{
  "n_layer": 13,
  "d_model": 384,
  "n_head": 6,
  "n_kv_head": 2,
  "head_dim": 64,
  "d_mlp": 1024,
  "vocab_size": 6865,
  "activation": "swiglu",
  "norm": "rmsnorm",
  "norm_place": "pre",
  "norm_eps": 1e-05,
  "positions": "rope",
  "rope_base": 10000.0,
  "rope_fraction": 1.0,
  "qk_norm": false,
  "attn_scale": 0.125,
  "bias": "none",
  "tie_embeddings": false,
  "parallel_block": false,
  "init": "uniform",
  "init_std_qkv": 0.0311,
  "init_std_o": 0.0,
  "init_std_up": 0.0311,
  "init_std_down": 0.0,
  "optimizer": "cautious_adamw",
  "lr": 0.000998,
  "beta1": 0.9,
  "beta2": 0.95,
  "weight_decay": 0.24,
  "lr_head": 0.00813,
  "grad_clip": 0.5,
  "warmup_steps": 331,
  "schedule": "wsd",
  "decay_fraction": 0.74,
  "decay_shape": "linear",
  "final_lr_fraction": 0.0,
  "batch_tokens": 65536,
  "seq_len": 512,
  "doc_mask": true,
  "train_tokens": 462600000,
  "steps": 7059,
  "dataset": "wikipedia_en"
}
MLP neurons of a small language model. Each row is named by its layer, matrix (gate and up: input weights) and neuron, and shows model dimensions 208-271. Each number is 128 + 24 x the weight over its row's rms, rounded and kept within 0 to 255. A neuron's up and down rows have the sign that makes its largest values positive.
After each neuron's rows, "fires in" lists the words (lower case) most often at its 100 highest values on Wikipedia text that the model never trained on. A number after a token or word is its count.

L7.gate509 [ 87 136  88 115  95 123 107 152 166 137 136 118 134  89 140  75 102 122 111 162 119 125 105 134 158 146 141 135 121 130 135 118  75  95  96 135 132 139  92 122 129 110 162 124  84 140 121 118 139 144 135 154 146 122 142 130 125 114 127 130 140 142 122 160]
L7.up509 [127 145 130 152 177 137  95 148 121 157 148 112 143  97 128  47 126 108 123 168 104 116 100 182 148 145 119 141 117 143 145 158  96 155 104 137 166 134 139 146 112  97 167 146  78 135 116 125 118 134 134 109 124 164 153 152 113 136  92 133 151 135 109 153]
fires in: "to" 41, "while" 9, "after" 7, "at" 5

L3.gate1011 [109 125 146  98  76 116  79 122 119 135 155 103 129 108 147 114 143 166 101 130 115 131 104 161 143 150 146 142  96 127 104 152 122 128  98 127 121  78 134 118 172 133 104 120 137 144 161 155 100 104 117 167 124 104 104 123  92 134 121 121 149 129 132 143]
L3.up1011 [139 115 170 120 137  74 100 103 103 135 129 114 124 100 146 133 126 168  99 129  81 133 115 146 140 169 135 142 115 113 112 145 144 150 134 154 156  99 158 157 164 164 138 121 122 117 159 134  77 120 117 111 126  80 116 128 105 148 109 151 139 123 154 160]
fires in: "what" 27, "where" 19, "whom" 9, "without" 9, "who" 8, "there" 8

L10.gate810 [147 147 136  92 101 155 103 134 134 151 126  88 120 188 144 135 143 137 162 130 144 158 123 205 151 137 148 109  91 107  95 121 134 113 144 126 140 160 116 156 116 153  80 165 141 183 150 112 124 120 165 125 107  73 130 133 128 155 150  83  83 157 131 135]
L10.up810 [139  80 113 147 120 136 170  78 167 102 109 116 103 133 129 129 129 117 119 139 113 127 160 115 166 133 115 117 124  96 143 106 134  74 131 121 158 116 172 143 166 117  97 117  70 115 163 155  84 144 152 118 126  97 137 119 118 164 152 130 161 103 177 149]
fires in: "in" 35, "to" 19, "letter" 4

L8.gate770 [180 151 109 111 135 144 100 147 174 144 111 135 144 123  86 149  98 124 115 122 154 116  96  99 161 157 145 123 123 142 117 124 159 128 128 135 133 116 145  79  87 139 119 118 112 146 163 148 132 134 105 134 141 143 148 168 166 135 182 123  72  98 127 150]
L8.up770 [134 121 127 140 140 110 147 103 126 144 132 136 119 113 162  92 148 140 118 162 136 114 131 137 100 120 120 112 110 159  97 157 134 150 147  90 125 149  86 116 110 137 102 109 138 116 122 113 128 141 146 163  91 143 136 143 104 151 148 152 122  99 158 104]
fires in: "the" 65, "s" 12, "a" 7, "an" 5

L3.gate768 [135 139  77 121  99 120  86 126  99 157 136  86 118 141  79 104 101 153 118 125 140 146 129 102 119  99 153 124 107 163 164 125 127 140 144 144 115 138  90  85 133 109 159 122 112 156 148 146 143  97 161 150 101 114 135 142 135 117 114 101 183 100  90 126]
L3.up768 [152 139 124 123 129 160 133 146 111 137 131 117 111 125  87 117 114 181  99 133 146  95 176 110 146 149 142 155  96 144 130 109 135 134  90 100 103  87 128  62  50 115 129 145 117 136 107 140 138 114 160 143 135 137 152 130 128 111 162 157 155  89 118 118]
fires in: "western" 22, "southern" 17, "eastern" 13, "northern" 12, "central" 5, "wu" 5

L3.gate202 [154 176  98 151 111 102 117 175 141 164 160 138 113 129  98 110 126 195 149 128 111 161 137 149 176 139 124 115 102 134 109 153 129 144  79  98  85 106 143  97 100 139 146 151 163 154 123 127 142 141 162 158  69 115 157 123 133  98 145 138 135 117 126 177]
L3.up202 [104 140  95 113  97  94 104 108 136 122 134 142  96 106 130  53 108 151 123 105 160 126 121 120 128 148 112 155 110 142 159 120 112 199 141 146  62 133 122  68 104 136 131 138 121 134 154 154 129  99 114 163  76 140 162  90 108 135 163 111 138 130 122 135]
fires in: "southern" 15, "all" 15, "western" 14, "northern" 12

L4.gate400 [147  85 123  84 100 157 133 136 155 163 151 135 120 131 151 114 119 164 116 152 109 165 143  60 150 117 146 160 174 140 142 110 104 104 146 133 141  62 110 132 147 143 169  84 137 147 139 120 119 117 154 127  77 108 108 173 126 105 136 113 158 109 123 109]
L4.up400 [123 154  99 167 101 123 128 122 127 116  99 151 132 109  73 117 131 127 100 125 119 139 142  87 144 130 154 126 105 139 143 123 121 123 168 127  98 148 109 100 129 143 119 130 161 141  81 103 149 134 190 126 135 128 143 124 122 163 130 154 135 138 113 120]
fires in: "western" 17, "lakes" 14, "northern" 13, "southern" 7, "eastern" 4, "west" 4

L6.gate167 [ 99 134 121 109 108 100 145 178 124 169 100 133 134 141 106  84  74 138 146 104 123 171  88 115 143  81  82 117 156 131 102 124 107  98  90 115 140 111  98 113 169 105  93 143 149 164  78 116 132 104 132  95 113 116 135 143 141 177 122 153  96 109 148 167]
L6.up167 [110 134 100 175 127  97 104 116 141 105 139 154 130 111 102 123  95 131 108 123 112 125 159 133  95 122 139 112 170 146 152 129  87 111 143  90 125 105 129 152 146 141  92 144 132 127 146 115 166 120  89 111 141  71 183 137 134 110 170 123 106 153 127 151]
fires in: "since" 19, "year" 14, "date" 7, "march" 7, "recent" 4, "nova" 4

L10.gate323 [153 163 157  85 119 103 119 123 118 154 137  76  83 106 167 151  89  99 116 117 115 128 160 141 125  81 167 119 142 129 103 145 159 122  95 158 127  97 122 123 149 113 163 127 147 179 162 114 107 105 129 100 115 130 111 105 167 123  89 180 130 143 120 117]
L10.up323 [140 132 176 162 112 129 145 106  93 110 139 106 114 101 144 122  85 134 154 111 103 127 111 143 148 105 129 111 144 168 130 137 148 154 134  91 164 132 112 145 124 150 148 156 144 137 130  99  90 108 153 132 101 149 146 122 108 146 116 152 118 125 110 129]
fires in: "as" 56, "download" 10, "along" 7

L3.gate424 [147 131  90 113 100 123 110 116 121 135 142 120 138 144 116 108  81 146  82 140 168 164 109 148 143  66 101 125 127 128 130 136 121 149 109 123 109 123  95 137 152 148 138  85 151 143 184 122 137  95  91 107 104 113 154 127 128 121 115 128 151 157 118 144]
L3.up424 [145 140 121 118 128 115 124  99 113 124 139 115 136 123 156 107  97 165  76 137 183 151  91 119 118 139 130  94 109 133 120 141 136 124  92 138 145  88 122 125 148 136 138 129 180 124 217  92 118 109 121 115 103 178 162 122 126 126 121 176 157 176 137 119]
fires in: "became" 28, "as" 22, "become" 8, "remained" 6, "becoming" 5

L10.gate326 [113 150 120  74 132 122 158 133 178 128 109 121 135 140 114  99 165 155 115 132 149 135 100 163  95 163 202  73 135  91 137 132  96 127 119 149 143 143 130 127 119 106 123 125 123 150 123 116  85  77 107 124 136  84 121 137 140 102 119 107 143 106 126 110]
L10.up326 [ 69  81 122 125  93 143  64 124 145  88 112 103 137 144 155  84 118 149 115 128 148 133 113 173 111 142 104  95 110 105 121 124 101 139 149 147 121 121 131 130  52 121 122 179 146  88 150 149 101 104 125 117 118 145 126 106 101 120 157 135 135 130 153 140]
fires in: "and" 36, "in" 15, "two" 6, "by" 6, "of" 5, "notable" 4

L3.gate73 [121 135 108 160 148 105  97 137 143 120 127 109 154 117 139 108 112 147 132 142 115 171 127 153 147 146 123 101 118  94 138  96 140  83 177 136 161 135 162 134 122 147 125 142 139 155 129 161 101 100 152 148 151 141 142 120  77 137 131  94 147 142 117 106]
L3.up73 [112 183 113 172 143 130 133 142 125 130 137 116 146 110 108 117 144 170 108 131  91  79  95 128 128 202 111 110 105 128 151  78 144 110 118 165 127 139 115 135 116  97 168 153 134 110  76 121 152  97 111 120 143 134 121 147 111 128 130 147 129 152 118 137]
fires in: "there" 43, "here" 6, "therefore" 4, "also" 4

L10.gate552 [143 148 104 145 133 143 117 178 107 122 145 153 106 131 129 132 167 114  86 103 103  83 157 107  96 118 113 115 164 158 113 163 115 144 145 132  87  83  84 124 143 141 146 115 104 136 142 103 125 136 166  79  96 156 144 120 138 139 146 140 152 133 100 110]
L10.up552 [129 142 132  86 114 104 109 156 121  84 147  92 125 140 163 114  76 149 114 112  91 129 121 119 137 130 145 104 119 102 124 159 104 126 107  67 137 143 105 100 162 124 172 191 118 101 107 148 147 115 132 115 128 100 167 109 121 156 143 165 141 159 128 107]
fires in: "in" 69, "as" 8, "released" 4

L3.gate13 [141 149 152 139 167 108 108 135  95 138 133 130 131 107 103 124  85 186 119 119 165 124  60 133  88 143 133 108 100 112 116 174 129 113 151 159 115 116 145 164 135 100 125  93 146  98 148 207 131 103 148 149 128 131 129 126  95 134 150 113 126 177 117 104]
L3.up13 [103 132 136 148 133  93 106 115 137 126  97  72 109 124 164  89  94 141  96 126 133 151 112 105 123 113 132 151 125  97  93  94 162 112 164  95 111 120 128 153 172 131 132 132 111 102 129 140 112 157 127 131  86 109 153 134 108 197 128 145 105 146 108  98]
fires in: "there" 46, "where" 20, "what" 9, "therefore" 7

L7.gate184 [122 111 114 151 135 172 102 126 114 117 134  91 114 137 133 115 139 142 109 164 118  76 122 139 139 162  99 139 136 131 169 154 133 154 156 151 100 125 118 102  62 126 124 126 132  81  93 138 149 128 160 135 155 125 135 126 131 120 109 123  79 166 174 153]
L7.up184 [130 147 115 101 171 160 179 135 146 119 115 189 121 150 139 131 100  85 162 143 155 122 168 118 124 116 117 102 126 115 127 108 149 144 116 113 137  81 106 116 137 142  92 141 180 141 183 109 117  94 171 128  99 133 115 175 100 100 163 119 125 152 122 144]
fires in: "played" 22, "play" 11, "playing" 10, "footballer" 5, "player" 4, "baseball" 4

L4.gate119 [123 146 145 137  99 125 117 146 161 111 144  83 134 111 145 114 104 135 144 133 120 142 113  88 133  91 145 114 134 148  72 114 128 123 147 119 148 141 117  60 171 145 135 110 143 197 146  94 157 151 150 112 114 151 145 180 115 149 123 147 110 145 114 129]
L4.up119 [ 90  82 158 118 113 153  99 113 113 118 113 107 136 132 160 113 120 152 128 153 121 112 158  95 127  95 173 113 130 127  90 178 119 151 137 135  97 140 126 121 150 187 169 123 121 168 159 114 131 170 122 129  85 128 153 152 128 156 139  77 118 184 151  99]
fires in: "s" 15, "d" 15, "a" 14, "e" 10

L4.gate715 [128 144 133 140 155 114 158 110 152 105 123 137 113 178 147 123 179 157 149 123  88 161 106 163 124 100 109 116 102 117 119 137 127 122 137 136 129 113 100  82 148 130  89 127 139 161 102 155 129 134 129 106 130 137 164 137 100 107 103 130 139 133 128 127]
L4.up715 [123 116  91 115 144 112 163 111 164 118 151 159 115 117 101 134 136 135 130 122 175 106  88 137 136 118 156 102 101 120 133 118 126  90 136 114 138 139 117 129 133 172 171 154 136 172 141 163 144 165 145  97 127 128 125 123 102 119 104 126 152 137 102 154]
fires in: "western" 16, "lakes" 13, "north" 11, "southern" 8, "river" 8

L4.gate318 [121  82 132 155 127  97 114 132 135 118 157 164 144 153 100 124 110 104  89  86 106 117 125 117 140 109 114 134 134 111 122  88 112 118  91 120 148 143 115 113 124 114 115 131 113 149  94 117 129 126 115 141 106 105 163 118 142 131 173  93 127 134 108 161]
L4.up318 [ 93 124 108 156 133 149  85 127  91 105 173 133 141 148 126 143 111  86 128 167 101 134 174 115 159 110 178 149 150 137 113  97 180 172  96 143 109 122  97  63 111 145 187 132 150 139  91 126 154 113 112 144  97  98 143 117 122 132 111 130  85 125 152 149]
fires in: "united" 18, "us" 17, "south" 13, "north" 13, "west" 9

L3.gate629 [133 145 110 133 144  93 134 162 117 131 127 131 131 185 105 147 105 119 131 130 122 172  77 109 136 118 136 160 109 101 123 108 111 129 106 160 123 106  80 148 136 157 117 140 126 172 102 145 107 108 123 149  98 110 130 136 121 114  97 150 133 115  86 127]
L3.up629 [ 88 146 127 164 114 106 124 101 162 114 142  86 111 115  97 133  98 110 138 131 126 135 131 134 122 107 150 125 127 131 135 122 129 127 112 140 107  91  90 115 152 137 160 113 153 153  83 180 146 125 149 113 137 152 146 106 120 152 124 116 121 133 116 139]
fires in: "north" 30, "northern" 11, "southern" 9, "south" 6, "northwestern" 4

L3.gate160 [142 134  90 113  96 108 116 151 125 133 139 151 102 114 114  86 154 153 164 110 167 130 119 106 134 123 111  88 126 149 115 130 114 134 153  53 142 147 106 107 125  87 138 157 124 176 109 157 150  94 150 136  88  57 139 101 119 110 182 139 171 113  92 163]
L3.up160 [120 111 127 108 198 130 143 171 137  94 141 150  97 117  90 114 111 158 136 118 163 131 128 117 138 147 102 120 112 131 137 132 174 119 156  84 159 146 101 138  86  76 139 181 129 172 103 183 140 148 153 139 126 107 138 136 142 146 124 139 115 140 155 141]
fires in: "southern" 23, "northern" 15, "eastern" 7, "western" 6, "rural" 6, "country" 4

L8.gate569 [126 137 146 158  96  79 120 161 134 156 145 113 121 121 153 155 127 141 109 131  96 138 149 128 118 128 106 118 133  83  97 127 135 112 117 128 149  81  93 146 144  69 136 121 169 100 145 147 140 114  83 112 116 137  93 111 165 166 117 178 139 159 137 132]
L8.up569 [144 163 116  94 116 110 109 117 151 113 114 136 138 138 150 122  97 184 165 150 134 147 173 157 129 147  86 104 139 145 155 137 149 126 110 138 133 111 171 150 100 127 156 125 142 102 123 146 124 113 127 138 113 139 179 121 136 107 101 161 141 105 123 135]
fires in: "as" 86